From a checkpoint of a small transformer trained on Wikipedia.
Architecture: RMSNorm before each block, no biases in attention or MLP.
Training: a variant of Adam for these matrices, 6131 steps.
MLP neurons of a small language model. Each row is named by its layer, matrix (gate and up: input weights; down: output weights) and neuron, and shows model dimensions 352-415. Each number is 200 + 30 x the weight over its row's rms, rounded and kept within 0 to 999. A neuron's up and down rows have the sign that makes its largest values positive.
Before each neuron's rows, "fires on" lists the tokens most often at its 100 highest values on Wikipedia text that the model never trained on.

fires on: "1", "2", "O", "of", "3", "9"
L4.gate550,212,244,236,181,164,178,181,233,175,217,246,186,231,128,207,228,199,226,215,211,216,163,214,169,157,154,219,260,192,243,229,164,231,206,211,189,172,210,251,259,194,148,193,177,189,228,221,180,204,178,194,218,184,137,160,212,177,210,191,211,213,185,155,256
L4.up550,217,254,172,204,199,220,228,189,187,236,206,220,246,125,237,244,179,217,212,202,220,154,235,232,180,157,227,223,199,209,225,235,195,196,216,196,174,182,240,196,201,188,195,176,168,183,199,191,204,199,192,183,151,162,168,166,152,236,204,187,238,185,135,253
L4.down550,208,222,200,162,222,252,181,173,208,210,175,204,168,183,209,142,200,216,185,155,210,153,182,173,183,210,266,202,273,187,184,177,171,180,182,204,233,156,195,184,164,216,213,204,166,214,194,193,214,201,187,198,185,235,245,191,213,237,212,197,228,200,161,177

fires on: " P", " p", " born", " M", "|"
L2.gate10,249,214,156,218,221,160,211,224,207,201,242,184,232,180,210,205,194,218,177,193,240,219,180,198,155,173,240,179,217,240,168,179,183,186,176,155,250,223,211,219,213,211,178,189,210,225,169,118,200,176,133,183,233,179,174,158,205,221,260,184,181,187,187,202
L2.up10,246,130,239,248,216,204,199,159,206,237,207,157,214,166,215,221,168,173,181,206,201,202,193,193,214,189,209,188,199,218,205,203,200,262,196,195,229,248,242,168,191,187,158,181,243,194,173,165,207,231,155,245,250,227,210,207,220,234,249,237,247,213,234,155
L2.down10,160,164,187,204,175,145,180,207,201,208,181,195,184,233,150,175,206,199,210,185,155,246,208,188,188,202,147,154,244,257,205,195,170,246,214,210,181,147,209,185,213,207,186,170,180,232,183,185,208,195,234,180,213,179,185,220,210,199,224,240,222,237,232,165

fires on: ",", " other", " "
L4.gate651,287,212,164,203,162,239,223,232,234,268,291,210,212,193,213,227,217,208,174,206,165,187,139,138,177,171,193,177,178,212,194,161,205,201,219,231,144,170,196,231,244,176,219,249,245,178,189,145,202,186,194,206,161,193,184,197,172,225,227,186,138,214,204,144
L4.up651,197,225,199,152,198,216,197,176,223,167,189,201,235,220,174,166,194,167,131,181,219,198,211,204,183,187,189,160,194,185,192,202,220,158,212,233,207,191,169,181,200,189,235,180,196,182,249,225,225,177,170,209,138,186,235,149,209,178,223,195,131,237,178,190
L4.down651,156,168,240,201,269,186,135,174,176,166,152,249,238,196,203,210,165,162,225,221,214,188,193,214,186,191,240,170,210,198,181,242,202,199,213,229,233,224,191,193,175,241,190,174,197,209,206,276,197,220,188,220,191,204,256,228,157,164,166,189,175,165,207,229

fires on: ";", " while", ":", " so"
L4.gate397,189,217,228,174,232,256,178,207,189,228,182,172,234,168,226,175,165,200,213,209,226,185,193,163,183,126,228,199,232,208,180,161,166,236,174,224,180,202,168,177,274,227,204,189,216,242,170,219,155,159,229,166,213,181,220,171,147,229,247,189,185,220,195,191
L4.up397,228,222,271,142,200,171,203,203,215,188,151,226,209,167,225,153,161,250,182,194,211,178,213,269,231,163,256,207,180,181,209,229,128,211,185,169,162,166,170,194,201,214,179,144,174,193,217,209,169,156,159,213,234,151,224,196,214,173,241,234,168,193,220,184
L4.down397,240,212,255,191,189,174,212,265,232,211,139,203,194,206,191,225,193,250,192,213,212,201,198,195,230,164,185,218,194,143,166,203,166,186,177,179,190,175,196,265,199,248,193,184,208,216,198,174,212,200,208,230,214,164,258,146,201,82,156,246,213,180,215,184

fires on: " the", " English", " British", " United", " French", " Spanish"
L2.gate129,215,250,165,199,195,153,227,235,200,218,232,220,212,196,191,223,215,186,146,211,199,193,206,189,169,209,236,223,221,184,194,137,172,216,192,191,229,252,179,213,219,192,185,154,202,227,224,189,209,189,193,192,178,168,161,182,227,244,220,206,240,152,232,217
L2.up129,138,243,134,242,160,169,171,197,180,219,237,227,197,222,208,152,204,207,173,178,169,122,200,234,187,185,177,176,200,151,193,166,251,173,164,208,181,171,205,186,236,173,200,189,209,151,199,216,161,178,180,247,179,175,214,187,234,214,149,231,244,202,207,264
L2.down129,195,226,158,203,209,171,194,196,255,214,176,222,194,197,180,171,258,191,190,205,234,204,226,216,250,157,212,213,181,151,206,145,209,203,188,197,158,193,215,218,258,194,173,177,209,166,233,171,189,221,227,199,195,158,244,238,198,234,161,215,197,210,178,212

fires on: " ", "'", " m", " /", " long", " since"
L2.gate364,217,234,181,207,177,205,241,173,247,195,235,192,231,206,262,217,214,241,193,208,127,206,143,243,208,200,202,222,228,207,167,156,196,234,216,186,181,242,235,233,180,216,130,203,237,214,231,211,188,146,147,238,208,185,177,218,212,220,260,193,202,173,227,203
L2.up364,234,172,230,214,171,155,184,251,233,220,144,188,212,183,220,196,181,237,164,214,180,158,214,220,218,154,174,158,161,186,170,206,232,188,129,217,212,195,175,147,199,195,229,190,218,186,141,215,101,205,170,249,200,215,193,197,228,192,163,180,199,227,200,232
L2.down364,209,209,247,196,194,165,201,226,205,250,158,180,222,193,173,177,232,205,185,235,198,184,222,250,179,221,166,225,261,207,195,205,190,185,177,223,251,151,185,254,217,256,202,172,155,185,223,220,146,198,191,213,208,169,139,233,223,223,145,223,165,168,254,173

fires on: " U", " D", "th", " at", " under", " T"
L2.gate430,170,169,192,215,153,182,204,198,180,186,210,228,185,240,180,208,221,205,180,222,146,213,149,136,174,182,206,137,175,178,137,193,201,223,216,223,261,218,137,252,217,229,191,178,194,260,206,198,234,200,185,193,202,199,207,161,217,212,245,206,180,222,231,171
L2.up430,271,180,191,202,203,189,208,141,178,232,172,192,183,197,192,198,171,195,205,230,246,153,172,169,176,182,202,189,253,207,237,187,210,264,228,245,197,234,180,152,257,244,177,254,174,180,211,209,191,153,185,189,184,210,218,159,164,242,165,204,269,210,206,225
L2.down430,148,219,235,194,165,210,218,189,204,232,168,176,213,116,194,180,199,203,176,211,216,199,167,180,185,229,207,163,161,214,120,224,188,232,155,272,169,197,229,204,192,245,209,220,241,184,197,168,183,180,187,197,166,191,126,209,175,202,166,193,216,251,210,165

fires on: " ", " G", " R", "man"
L2.gate3,173,249,210,188,220,122,204,208,210,156,251,189,205,195,236,195,193,208,194,234,145,236,200,164,164,245,183,188,211,201,196,156,167,212,185,242,222,238,164,206,204,183,213,199,212,278,211,212,178,142,147,216,196,224,185,159,229,178,210,202,190,163,215,155
L2.up3,228,209,215,138,206,255,225,177,191,275,182,178,171,218,241,209,214,211,207,212,169,203,218,229,193,218,177,219,199,234,194,165,147,247,205,209,240,184,183,252,246,181,222,218,175,196,209,232,212,199,179,162,201,193,192,223,205,164,221,186,216,243,192,248
L2.down3,194,139,211,178,190,251,201,209,213,209,190,232,252,199,169,226,225,221,190,154,136,195,208,200,235,221,184,155,175,168,193,167,232,231,169,170,179,206,194,203,199,207,177,192,204,235,175,191,244,178,157,195,246,195,215,209,259,200,248,223,131,191,244,197

fires on: " and", "–", ");", " where", ";", ","
L4.gate118,215,215,194,165,236,144,166,212,197,218,219,151,169,235,214,210,189,210,165,198,187,206,203,204,209,189,268,211,171,176,212,166,178,199,236,219,221,205,225,207,270,209,200,186,159,186,173,181,255,151,223,145,185,187,239,224,227,199,187,191,211,202,194,196
L4.up118,181,208,236,189,198,239,152,211,194,207,156,190,154,219,241,195,199,208,225,256,157,208,202,186,198,170,190,165,246,233,253,201,185,204,147,221,158,229,151,207,188,206,113,160,213,158,228,162,161,169,224,197,214,221,193,173,162,187,175,184,184,205,217,258
L4.down118,239,237,216,147,209,202,242,214,211,220,220,202,184,223,202,247,226,229,192,214,196,181,245,187,218,291,215,158,167,195,172,146,224,146,149,139,210,215,201,230,235,206,232,189,191,156,188,191,226,182,207,238,203,175,268,174,217,279,186,213,242,221,259,178

fires on: "—", " -", " –", " —", " (", ","
L4.gate50,233,305,157,173,220,200,245,212,193,237,225,118,164,186,190,205,210,168,177,202,175,219,232,201,132,204,186,168,188,193,170,198,191,167,161,203,189,149,136,190,253,211,211,193,181,197,212,204,137,202,229,208,165,151,244,147,253,199,196,194,177,205,168,186
L4.up50,183,186,169,224,185,157,275,250,175,175,146,157,218,189,195,204,200,213,177,247,197,243,202,183,243,240,241,212,200,190,239,181,220,172,192,174,252,191,204,175,183,191,216,187,221,253,204,217,210,182,240,210,219,184,203,197,203,156,205,216,118,176,202,137
L4.down50,212,172,196,191,191,188,230,188,142,201,215,160,234,254,193,187,136,208,188,187,215,223,191,187,251,185,203,183,177,274,222,170,245,154,184,241,192,169,211,198,237,193,204,216,179,169,234,179,160,232,221,221,208,173,246,258,162,136,223,167,141,222,204,248

fires on: "-", "–", " shows"
L2.gate183,226,222,224,150,210,152,200,238,195,189,210,167,209,189,180,179,201,220,178,231,221,261,180,209,238,194,130,183,219,198,172,205,179,169,184,233,223,154,138,212,225,217,238,190,203,236,163,218,233,160,206,106,169,164,212,152,222,221,201,170,181,158,197,155
L2.up183,235,176,207,255,245,224,205,227,168,174,154,220,165,205,162,146,253,181,233,162,213,212,216,232,232,247,190,219,199,183,198,210,179,166,188,197,204,173,181,225,184,158,238,197,202,190,154,211,157,161,215,161,235,172,227,162,193,197,162,174,218,189,180,205
L2.down183,237,250,168,232,208,220,201,219,208,195,210,197,209,200,165,172,193,160,263,158,245,210,227,175,203,211,212,172,211,174,248,182,245,209,255,168,214,254,229,174,205,158,220,214,158,239,216,172,189,168,199,245,241,199,230,220,179,193,128,183,178,192,160,248

fires on: " season", " career", " DF", ":", "==="
L2.gate324,221,235,155,171,175,171,222,166,213,248,246,212,147,156,164,237,204,232,186,182,132,259,168,160,193,229,199,213,225,210,192,178,177,150,184,168,170,196,191,202,209,265,196,222,162,226,225,201,222,183,201,187,191,206,148,203,188,249,227,179,172,177,209,206
L2.up324,185,199,162,148,184,200,263,150,198,206,188,240,229,184,159,199,181,199,211,153,166,222,153,236,233,181,199,242,225,188,201,204,204,159,208,196,211,226,181,227,243,154,202,206,206,204,204,221,278,193,181,195,197,154,177,191,164,192,231,218,196,166,181,200
L2.down324,181,235,223,184,186,178,211,190,220,255,165,191,213,215,279,170,195,254,190,176,258,150,225,243,157,190,224,195,218,216,207,219,227,243,199,255,185,201,190,172,212,162,233,233,219,209,231,233,162,163,250,187,199,219,231,226,171,135,188,196,134,213,153,170

fires on: " |", " also", " career", " later"
L4.gate353,183,194,132,234,192,169,204,154,200,200,274,235,149,170,216,225,225,239,251,201,189,170,220,188,185,214,133,218,235,205,202,206,252,239,220,226,196,224,212,202,233,208,222,180,172,175,179,205,162,178,186,212,161,248,177,198,146,178,216,159,177,198,189,233
L4.up353,184,138,236,236,177,123,171,209,214,174,199,163,176,185,173,191,208,180,234,219,195,207,169,193,212,232,207,220,189,178,191,187,122,228,200,219,170,181,123,211,189,205,223,203,235,181,190,162,219,256,190,250,270,181,201,215,215,186,219,213,167,158,216,189
L4.down353,220,198,151,262,191,203,189,215,207,176,200,167,249,196,240,232,213,210,150,148,151,197,194,241,160,190,179,231,215,172,145,164,227,229,190,168,161,143,177,230,204,197,229,166,240,173,191,212,206,174,190,175,194,141,194,191,211,137,184,207,205,216,245,225

fires on: " I", " de", "ius", "u", "us", "ian"
L2.gate514,216,190,188,179,152,190,195,197,200,223,240,158,184,190,204,274,212,235,173,173,181,231,241,177,179,183,152,102,218,230,141,197,273,245,187,208,183,188,161,172,244,225,158,238,170,206,196,172,196,176,178,215,199,201,169,178,201,169,273,219,198,239,165,192
L2.up514,168,206,136,220,204,177,192,244,189,256,294,203,211,174,220,220,194,203,236,191,216,266,185,229,195,136,207,219,183,214,243,173,185,242,207,215,229,164,198,216,233,232,231,173,172,181,270,206,194,209,203,194,219,198,174,231,198,187,218,158,278,187,188,245
L2.down514,169,225,223,174,203,237,182,190,202,212,202,179,244,263,203,128,159,142,187,232,170,197,214,174,215,175,281,192,228,241,285,206,197,248,186,217,187,182,214,182,171,199,191,249,249,236,146,216,172,196,153,198,221,188,224,229,160,161,173,174,180,252,191,278

fires on: " he", " He", " She", " (°", " she"
L2.gate306,238,273,191,187,165,173,288,228,204,254,212,191,201,196,249,196,211,218,171,235,195,241,222,184,173,216,237,185,205,195,138,197,219,202,136,235,224,188,172,242,213,200,167,208,217,137,178,135,232,164,184,166,136,186,191,207,180,212,218,199,161,147,217,198
L2.up306,194,216,179,145,239,185,228,194,180,183,199,201,209,159,259,240,219,222,189,223,212,210,221,200,96,182,164,189,231,229,197,171,217,210,209,169,191,192,162,219,178,170,193,198,211,203,173,185,263,134,174,190,148,216,217,186,145,201,187,195,161,195,178,230
L2.down306,190,167,237,211,222,194,175,179,186,161,218,163,221,203,206,232,184,171,177,170,242,188,168,194,174,206,185,202,185,224,174,171,197,223,287,173,187,165,179,198,177,182,176,175,158,175,190,221,226,180,203,202,181,207,243,173,189,216,148,192,178,243,214,225

fires on: " p", " C", " F", " T", " Z", " P"
L2.gate9,180,216,183,197,205,176,167,229,209,220,219,190,201,211,193,235,184,221,185,176,193,251,220,181,150,197,164,156,198,226,146,231,182,186,171,235,177,229,219,204,238,252,184,211,214,200,232,192,240,205,173,161,197,175,192,219,260,177,234,265,216,198,189,168
L2.up9,211,174,230,181,177,128,179,278,161,198,192,196,210,239,197,226,219,203,194,238,199,190,180,188,191,230,205,151,180,252,140,202,224,193,212,160,214,201,191,191,153,244,195,218,231,190,186,163,202,199,190,156,187,181,222,168,263,201,239,248,248,193,205,217
L2.down9,199,171,157,196,209,174,169,221,212,195,234,208,211,183,201,194,223,158,189,241,154,278,178,144,187,133,227,167,181,201,214,201,236,182,143,193,213,195,202,214,195,196,211,206,242,227,227,220,173,147,169,145,215,196,164,210,178,203,217,218,219,210,208,181

fires on: " time", "il", " it", "oin", "el", "l"
L4.gate126,234,208,210,218,107,214,186,178,225,232,195,172,215,228,169,237,124,236,198,231,197,226,219,222,167,191,187,233,157,182,222,247,215,166,215,194,217,192,211,210,217,165,214,202,193,210,216,213,255,204,166,205,207,189,180,168,148,200,238,211,228,200,212,124
L4.up126,218,189,198,166,193,184,157,235,202,225,206,176,252,200,173,243,183,184,175,191,209,237,175,185,219,206,215,169,241,230,209,218,159,227,209,194,178,270,232,178,185,151,236,188,196,219,231,259,230,192,181,218,212,214,227,218,218,149,208,218,210,270,196,134
L4.down126,159,153,184,192,179,155,183,244,161,257,202,137,236,191,190,201,229,230,211,211,248,183,181,216,192,196,193,209,203,201,231,183,183,232,164,225,189,164,226,201,202,161,169,251,241,196,188,206,172,159,168,195,189,194,188,253,158,198,118,168,147,272,242,205

fires on: " ", ".", " ("
L4.gate115,204,198,120,200,232,182,173,159,239,220,225,204,212,193,241,252,201,185,244,204,214,220,186,194,188,209,204,196,180,198,203,197,184,200,166,221,173,225,216,202,225,138,200,198,206,200,187,160,224,170,213,217,172,212,136,219,217,248,176,171,159,202,245,225
L4.up115,224,182,210,171,239,173,180,215,230,182,201,180,207,168,185,240,178,206,227,262,175,203,177,233,143,209,199,213,167,201,239,207,244,195,169,193,146,156,182,224,209,144,180,216,221,182,207,206,128,157,197,190,168,164,226,254,176,226,158,182,239,253,169,207
L4.down115,206,216,187,202,203,188,217,256,259,228,172,195,205,187,229,214,155,190,154,255,218,153,175,241,178,193,220,202,175,191,206,123,173,208,165,215,211,155,200,136,224,133,209,176,202,165,156,190,199,214,200,236,161,227,226,200,231,202,188,199,196,185,188,176

fires on: "3", "th", "5", " in", "8", "%"
L2.gate202,176,176,188,204,192,131,212,145,199,219,203,238,204,239,147,208,156,240,199,201,249,190,137,229,216,167,212,228,167,189,192,222,164,168,194,202,204,259,129,233,184,210,180,225,200,235,248,221,179,201,231,199,197,191,197,216,226,197,184,196,171,143,182,211
L2.up202,271,161,234,154,216,167,155,197,170,155,229,207,174,192,146,172,198,189,237,229,157,174,207,218,230,245,219,240,183,198,187,223,203,204,158,176,157,191,188,231,210,233,195,211,238,168,188,233,269,190,193,207,134,204,211,207,281,219,136,213,211,227,196,199
L2.down202,156,179,206,174,219,255,173,151,172,229,215,227,197,269,262,187,156,168,242,226,193,175,235,162,194,122,196,238,167,220,227,177,227,174,184,212,220,149,184,135,275,159,190,226,208,195,167,153,213,195,223,120,154,213,267,133,229,192,169,185,236,189,267,194

fires on: "0", " that", "1", "n", "2"
L4.gate329,233,195,228,165,226,191,214,215,189,223,192,216,194,245,226,223,224,197,198,195,185,193,188,173,188,218,186,244,144,198,204,189,169,256,227,217,237,246,215,208,200,146,187,222,182,158,208,187,180,207,222,178,215,181,167,212,143,156,253,222,122,195,223,175
L4.up329,230,184,174,161,186,164,155,162,190,185,220,216,170,135,163,205,174,172,206,231,206,167,167,160,209,199,262,201,187,200,217,225,215,214,224,206,211,174,204,188,220,181,208,250,202,159,191,173,227,187,164,232,163,226,242,164,214,173,197,222,249,145,210,230
L4.down329,209,229,179,203,195,119,223,249,200,181,159,199,190,243,215,192,185,206,222,119,211,175,166,222,238,236,214,236,249,181,169,175,177,190,227,188,213,134,197,196,176,191,214,247,170,202,212,170,223,182,169,241,199,234,195,173,247,135,227,235,190,182,131,186

fires on: " ", ")", " municipality", " Art", " It"
L2.gate243,214,226,212,133,200,194,206,257,214,301,246,155,206,160,246,260,196,176,197,221,176,202,200,221,216,189,184,160,221,220,222,186,216,220,190,212,234,265,182,204,257,185,256,159,257,252,194,227,185,133,204,168,200,189,184,187,147,251,242,189,167,160,244,223
L2.up243,242,186,186,157,213,256,222,249,222,156,177,216,210,228,176,160,178,177,217,264,217,162,198,185,193,146,244,247,187,245,185,191,187,220,131,165,225,211,207,190,144,266,191,197,222,232,241,200,215,197,252,163,179,212,189,172,223,214,190,255,218,164,165,221
L2.down243,138,194,217,185,196,222,191,147,134,217,168,225,206,203,202,227,202,197,213,180,247,182,212,237,158,206,201,176,256,229,277,193,270,189,219,181,174,154,243,193,218,212,155,209,215,168,129,209,224,181,190,192,215,160,167,130,158,179,197,219,188,205,231,208

fires on: ",", " –", "h"
L4.gate129,186,202,188,228,147,179,207,246,177,184,211,198,243,259,213,229,155,122,199,215,182,186,209,141,187,202,231,203,182,199,178,195,231,223,174,222,160,200,226,206,148,229,212,261,216,276,194,222,211,166,166,228,144,220,178,156,152,219,189,165,217,227,169,193
L4.up129,186,202,161,218,134,199,223,203,271,216,181,157,190,247,235,218,153,174,188,208,249,157,207,220,247,204,151,149,190,266,236,165,158,204,163,198,211,207,194,248,192,161,230,205,222,201,199,211,197,217,182,178,224,203,218,182,208,140,163,194,153,173,239,189
L4.down129,160,205,188,205,153,180,224,282,235,175,202,145,179,201,230,181,175,194,185,220,249,201,181,168,209,161,226,185,193,226,176,210,184,201,186,185,202,229,182,239,169,191,233,269,236,197,207,206,182,170,188,189,212,228,222,191,195,217,252,226,161,260,200,170

fires on: " /", " (−", " •", "–", " –", " "
L4.gate151,180,157,170,166,185,179,197,198,225,149,197,192,201,215,210,244,221,204,200,231,254,181,218,218,215,148,212,193,235,235,160,192,212,214,169,253,172,233,160,210,199,192,220,210,202,218,177,151,215,179,161,236,218,138,172,174,174,235,234,221,237,143,163,163
L4.up151,238,164,211,208,207,204,272,232,213,232,224,207,240,167,216,202,212,161,184,229,224,192,168,173,198,224,237,165,181,199,189,157,160,219,214,207,223,229,233,235,166,184,198,223,199,232,214,192,188,206,194,211,205,212,198,217,164,215,192,224,161,205,209,207
L4.down151,196,190,196,199,241,172,184,219,156,208,208,217,157,222,249,163,193,216,158,157,177,191,180,167,253,202,175,188,199,207,263,169,214,254,252,206,231,264,154,188,169,151,174,177,168,221,232,236,247,180,167,157,225,169,152,185,188,249,190,213,197,197,204,179

fires on: " |", ".", ")"
L4.gate307,225,167,166,186,226,108,217,190,176,222,219,217,194,161,218,263,198,203,271,196,217,226,201,229,136,237,183,243,213,199,183,208,226,178,207,210,197,185,202,194,191,188,185,182,197,225,168,199,186,141,166,197,213,220,184,132,193,198,219,170,197,252,197,230
L4.up307,214,233,183,257,225,204,150,156,180,147,190,205,193,137,209,227,218,185,221,223,171,207,249,233,218,215,170,191,228,232,208,151,146,236,173,154,192,179,205,203,194,191,193,225,200,210,215,163,129,177,210,174,185,156,170,211,247,199,201,170,192,280,208,152
L4.down307,236,204,198,248,207,169,167,196,238,195,227,196,170,185,194,146,254,175,199,233,213,230,198,225,175,193,185,180,195,198,219,143,174,241,259,166,193,243,159,182,183,170,175,178,197,210,200,153,199,224,183,200,257,199,135,189,200,243,189,185,176,236,195,179

fires on: "%", "5", "8", " stars"
L2.gate83,181,240,144,227,206,167,272,182,197,281,143,193,194,175,199,192,223,181,188,232,210,212,198,168,220,163,279,254,153,176,185,187,257,245,202,212,210,168,173,268,182,160,142,214,254,175,210,182,223,202,208,175,198,196,154,195,228,197,178,192,147,204,145,179
L2.up83,155,210,191,270,210,200,204,153,165,240,175,199,169,186,206,203,187,211,200,210,243,209,219,267,244,211,260,268,185,187,164,182,201,238,219,182,168,171,188,232,169,205,210,225,196,234,200,154,220,144,194,223,204,194,188,223,187,215,157,172,161,138,82,180
L2.down83,184,203,246,228,202,153,158,188,268,176,180,147,220,204,137,148,185,198,211,221,240,198,130,176,217,177,184,197,179,217,188,177,142,197,180,206,206,224,234,172,233,186,173,152,185,252,150,181,185,176,214,173,154,167,238,135,222,200,226,182,156,168,187,243

fires on: " |", "-"
L4.gate2,257,187,208,198,195,155,124,195,196,235,206,188,210,269,205,158,176,156,189,211,187,226,251,196,163,221,197,140,263,157,190,205,179,117,166,170,184,221,208,183,301,187,181,179,229,205,205,185,250,184,189,206,219,176,185,178,165,176,263,188,191,263,156,206
L4.up2,171,172,184,220,232,146,166,180,235,186,212,186,171,174,183,186,177,178,223,225,138,167,200,240,245,205,138,249,236,177,168,223,196,190,207,178,166,244,167,152,152,219,169,208,205,181,172,186,171,182,192,216,232,171,220,209,257,225,264,164,217,222,182,193
L4.down2,192,186,232,198,217,168,184,193,217,269,234,129,185,262,231,193,164,181,202,142,165,210,199,195,200,216,176,156,232,127,183,207,232,229,172,145,187,174,230,196,221,187,195,203,266,196,188,195,235,214,220,201,209,148,197,208,136,174,206,207,192,209,209,233

fires on: " and", "'", ","
L4.gate459,189,190,174,200,216,172,245,213,203,151,164,119,186,181,219,223,184,169,180,200,252,214,192,174,208,203,256,210,191,186,153,174,194,208,210,194,161,163,170,221,194,240,245,221,203,198,191,215,203,172,221,201,218,215,221,198,212,212,214,193,176,182,219,227
L4.up459,193,198,183,172,186,260,202,199,220,227,177,153,171,180,208,175,133,177,214,194,192,188,191,240,146,198,176,171,163,176,217,151,205,199,193,222,174,177,186,149,208,188,161,170,153,224,191,244,245,191,241,217,202,249,226,162,209,174,160,134,201,251,238,238
L4.down459,184,214,273,241,172,224,222,217,183,216,232,154,227,200,185,192,173,218,200,250,189,183,219,206,208,208,214,230,191,152,154,180,178,197,204,168,215,208,217,221,184,252,130,221,178,222,230,135,172,143,173,220,184,187,275,197,236,198,196,245,203,227,195,225

fires on: "===", "==", " States"
L2.gate186,216,221,195,204,230,190,213,225,250,185,226,145,185,188,157,144,244,169,225,204,183,252,194,165,217,222,230,182,191,234,195,186,202,209,139,176,212,160,164,194,224,236,127,188,231,187,234,248,224,178,208,204,188,187,205,192,151,222,234,202,201,190,219,196
L2.up186,215,216,192,231,232,182,189,199,212,245,201,266,263,215,210,195,175,202,188,140,196,189,138,191,172,151,195,214,201,195,246,178,229,154,188,235,225,179,179,219,185,155,162,222,190,196,188,210,144,281,225,197,254,176,228,190,207,178,155,127,169,151,242,211
L2.down186,169,208,166,215,123,156,169,201,275,222,148,142,213,225,212,217,230,208,168,196,239,205,237,222,197,153,229,220,213,212,176,221,198,183,216,184,215,147,232,171,196,179,204,218,173,210,244,231,246,246,219,163,221,187,239,186,207,185,216,208,191,191,215,218

fires on: "/", ".", "|", " /", " Website", " at"
L2.gate677,259,157,155,217,191,173,206,208,157,237,192,138,227,187,240,250,211,234,201,209,123,214,215,176,224,153,204,199,222,183,154,198,195,180,195,161,196,189,212,231,247,211,180,184,223,255,213,162,230,172,157,204,136,137,189,189,224,227,212,176,215,159,222,217
L2.up677,161,146,209,192,231,180,198,192,231,205,167,187,167,179,183,174,169,264,236,202,186,230,187,264,221,204,227,165,191,197,214,243,248,213,217,212,223,168,200,216,232,195,201,192,174,216,225,223,225,198,146,168,179,148,221,183,166,258,191,149,218,166,192,123
L2.down677,199,215,249,228,260,258,208,219,217,239,195,216,204,152,186,217,186,208,188,182,183,247,201,195,214,205,193,172,190,178,187,176,212,179,205,229,219,264,179,212,259,142,205,266,162,229,175,250,239,238,223,203,211,167,220,197,210,241,221,221,174,211,202,218

fires on: " ", "-", "p", "t"
L4.gate351,178,215,180,195,195,184,167,185,195,191,251,218,197,134,211,231,249,192,233,219,169,194,196,173,202,157,206,219,168,219,259,163,219,178,211,225,161,216,220,214,261,164,194,162,247,127,226,128,216,165,213,214,203,175,198,231,190,187,190,175,179,187,200,188
L4.up351,207,224,158,181,238,117,211,155,165,227,191,231,176,152,231,257,227,244,146,194,229,200,235,226,253,223,206,226,184,244,220,209,224,181,234,151,241,198,151,186,191,212,223,231,207,132,204,160,181,171,212,177,210,193,207,142,226,216,164,194,193,194,205,240
L4.down351,170,228,200,174,225,183,165,121,140,220,191,224,174,171,207,255,188,218,169,152,201,260,217,170,195,282,191,231,168,196,162,236,197,202,242,224,245,171,233,226,192,252,183,188,235,219,236,145,186,214,214,200,188,203,168,173,280,210,178,193,206,219,185,197

fires on: " but", "5", "==", " however"
L2.gate374,282,228,226,192,195,138,217,164,201,222,200,187,196,162,203,220,165,180,170,224,242,219,179,243,203,202,236,188,220,188,176,164,231,187,196,221,225,240,166,250,207,193,179,212,176,172,200,204,212,189,184,175,209,205,163,203,169,197,194,202,197,170,217,197
L2.up374,194,232,210,164,175,210,229,184,205,144,176,197,197,207,205,174,232,227,226,192,227,192,221,227,236,210,198,264,211,122,222,285,234,118,201,264,176,197,202,200,228,169,226,214,190,228,180,215,224,195,199,193,169,137,202,219,172,209,158,197,172,198,207,265
L2.down374,139,208,193,185,208,199,222,236,153,180,205,236,179,164,181,150,198,162,277,210,187,178,210,156,261,136,205,221,193,173,236,205,226,142,200,185,174,166,204,138,187,181,230,171,228,210,212,200,205,276,243,235,183,191,234,227,215,203,207,215,194,204,144,237

fires on: "s", "–", " people", "-", " workers", "ist"
L2.gate70,204,223,181,180,143,199,198,228,147,208,196,219,163,193,190,194,251,239,201,204,223,236,194,184,184,213,161,225,180,219,214,179,242,131,165,233,179,193,163,215,220,191,178,204,185,160,158,209,243,168,207,221,222,182,212,173,186,171,235,232,190,245,211,190
L2.up70,151,204,192,191,172,189,186,154,169,166,163,273,234,155,154,149,207,192,262,215,214,210,185,240,236,202,188,185,174,180,210,236,250,202,215,209,196,181,139,184,194,177,181,193,157,201,180,188,186,250,215,287,201,212,214,174,258,127,197,227,141,219,162,203
L2.down70,199,208,210,221,210,180,186,211,214,222,189,191,219,194,175,196,185,201,204,197,137,158,211,212,207,184,215,202,216,193,232,239,197,243,233,192,187,243,190,211,213,228,197,176,248,196,215,163,164,182,161,176,167,183,228,201,188,263,182,222,213,173,187,214